From a checkpoint of a small transformer trained on Wikipedia.
Size: 9 layers, 12 heads of 64 (6 for keys and values), MLP 2048 GeGLU, vocabulary 11511, 76.1M parameters.
Architecture: RMSNorm before each block, rotary positions, no biases in attention or MLP, untied embeddings.
Training: a variant of Adam for these matrices, 1028M tokens, 7844 steps.
MLP neurons of a small language model. Each row is named by its layer, matrix (gate and up: input weights) and neuron, and shows model dimensions 336-431. Each number is 128 + 24 x the weight over its row's rms, rounded and kept within 0 to 255. Numbers have three digits each. A neuron's up and down rows have the sign that makes its largest values positive.
Before each neuron's rows, "fires after" lists the tokens most often just before its 100 highest values on Wikipedia text that the model never trained on.

fires after: "1", "8", "′", "5", "7", "6"
L3.gate1067:125122140096146104119093105129112132143106118143097159108160124093106120115161087130160109093126092072121149108144155142092148132110146087127126129128138154152142139126122119129116138097082096147152147146130130157103155126120136127134054135128131147164167112116115136123148145105160104153
L3.up1067:098128132126097128129130095163100164154118146114149104119124086109133130099114115111097131091154161105144150097138136108123129158110115110125125116156126136159117154176106120141156118141136095130124060137131125160154141115125075162161136143115123142134144112121091114160105164086108107184

fires after: ".", ",", "7", "6", "3", "2"
L3.gate1198:148131115144144106118090109143136119121130093113118114113203111135124134147144136120070087163105140123140114062147134145131118136126109111100104156143120101148087088127133181156140113133158158156142117135131144163119137123158127145122074160133113164121156105115130145145105134156106113158
L3.up1198:121161092114153088147165120096157132141131135080118127132104110136075118144135105102115180144134093089139145154106070160157116136123159137150097116186100154112161077159111133146143114130156080153082118135124059163176092099114150142149131101117148068153115139116141116140118157115140117162

fires after: "2", "1", "0", "7", " ("
L3.gate1772:082113141151163153141102095112111124127126092141098097185113119158125095140125099138112099102133157103121121155129155094153078176159107165105135156105107190149123136147133103129109143132165142129189102123134140155136097136161138131108113166127137164149150176126145161119168142160135131163
L3.up1772:146096121122148145134133143106140115126143145090147129135104170154144139087121104151116147154139140114106155158142119130090137143108132157150137124136141136147153138141128153123143122128145106113139149119087148092087130127133128118123150100122134141122135161146145105097063118073143110131

fires after: "2", "1", "–"
L6.gate741:170112117126094096081146128154099121121139137114148104124092141165119106119095161116087140108113131144147162138103130111109117117100096104161100151137103186114108111154137122148093161117162147118130130130143142092157168130141162107148102161131121115142180134131121170152136111141147131113
L6.up741:147107100155139121114134171142171119114122133110119118137128124108138151092142097133190102138155110132113172105101163130126113103111152161155124132111093120113132129152148111129108151164121077136118135177095177117162130118118113139099129157138130070126121130125117137152165146146097133147

fires after: "1", "–", "2", ".", "-"
L3.gate1606:152167166135104144120091117135124097122137127119113084167109129109136141146100139107112161124142134132128095128139153123085141142126099130156127143133134107113172150107118095093140112101168088066105126148154130091104119100153106142102136166132106130102127183125169142123089168119117105108
L3.up1606:094129099108136157166141154130110098172099078134101134133174131146120141108122086127117160157119098160107142099143123121148104174116129108105152130122156078108150133128134066144101127157131169131131121129185132170155133094103088165128125120159134133077088112131124161173177084144108131167

fires after: "- ", "| ", "\n", "–", "."
L3.gate653:139102162078130113127132118116136092125132110126127132150173094142187108154157160119157095097163144123124126081154085111134133076127135112141117125128116116099168177098136154117134146100115069138158129116159145121116131128168131154115159086106090132156078167100130106175123157123124173132
L3.up653:107146135119094128146158133095092128114139105147098157116100134114123138154084121143139092091160109125114150124107133123120158135118116112107120083134150122142109121162159115149103120120170134117161115123148115101151129119105120157127146119180126101102133128139133130120206103136093088065

fires after: "–", "2", ","
L3.gate1526:103150138124103102129078120158124166134158110155151112141121105097108128130158108132162097111120139118134142119112154131133120148140094103144106137125119160097145106157204122174103147090120138110120078110104107117107113092143126106153145185107125134159156109157077114131148146139092145142
L3.up1526:122126074143137109079144159118120088126160124121104150147119175116136109086169100080116130152146116130141149164129152117085162155127115141140144156109145132122164166139131137111101142158093063122110160139073115152107160132081095127145118151133170134122138166148128140141102106111154142097

fires after: "1", "7", "8", " In"
L3.gate312:127105099109142119114131130075150124133132084115096149129145153144106101110118110103144185164100120134140152095118109094101131128140139089089170154063173162136123149107093147089094117158122102133136138120158123153095133160127132095133129167138128125171132133106105151138137159161166157169
L3.up312:097131092170095143121144074093113095152121136149128124126101116137113125107175143123144133161165113126139145072163097150154096139131182146134135118147121132128121122120153138124129079114135139119139102148115122158132167110093072133098143128133132123137131133077095110128128116144122100192

fires after: " | ", "3", "2", " |", "0"
L6.gate1423:143123083145175121150134135137110136129133075119119132102128146128105134110163140121117142125142118142130135138104154121124105133103111160174153104130098123118124106106109175088123155134092161135135056102092147112143106137112132131158144097144144162085149153081114121128115151109132131189
L6.up1423:107163081123113097143159148114127156172167139134090124118129153135128128117124108118129151145133157139134142084043135174116099126136142129103113158178154133115114107141153169133174148107107072162129107136083111144163139110116149176146116143111133121143117147164091108126116144126154126159

fires after: "1", ".", "–", "2"
L3.gate1867:168110120124134142131106149149139136120130121113118101106126107153102114169126083147156152088115123151120123151160137102146116109133119124109151130165132108122058127097102110149122124105193142134118141132109156120149102106154132092139108148130154145075115139142128145154136119116087134139
L3.up1867:132161100124119113116150158183104082142104114104132106129090159128117126171127144169122148139140130206145106160111119108178126183119136128159152158159143094136142133131120149144113142151169107094139121156152119136142120150124117156174100144121114144102111125169135153107103131121146138144

fires after: "."
L3.gate487:137120125120115114130119161126103131112152114156168107120139130131132136137111138157141067137114172127112108159127078138096141130120112101125158112123158110106109097134096132110123149115146111083150106192144107122162153159120144160140102128154108102097110114131125132172124124093146141159
L3.up487:124144131111145146105123139113151131166120120111096160130134118153122101166111118140179114092150077155109128139142128121117154128144106121130167106138170122132101142146121103181075115155165127091096117156194118151150136116113093149160130137120101107122170145181169150117144130099116101144

fires after: "2", "1"
L3.gate513:098149172108142142162118111103103141129166135165156143104165126084183162141146142116149128109107141086154158144121160130121099104106106100144122096164117094143119125156117083148149130156162172102145115106161137118116146110157101125143188150132142107139139069089124164168144111123119118160
L3.up513:139099092159169129089102169133146114145126100104107157105129145147102124114152127140116112109165173157086109111136126152110148135144150141128130093141128105088076120125108170082143123150156096123093104114097148163110094133092108101163108130139149088094054132131108119145123127069108176134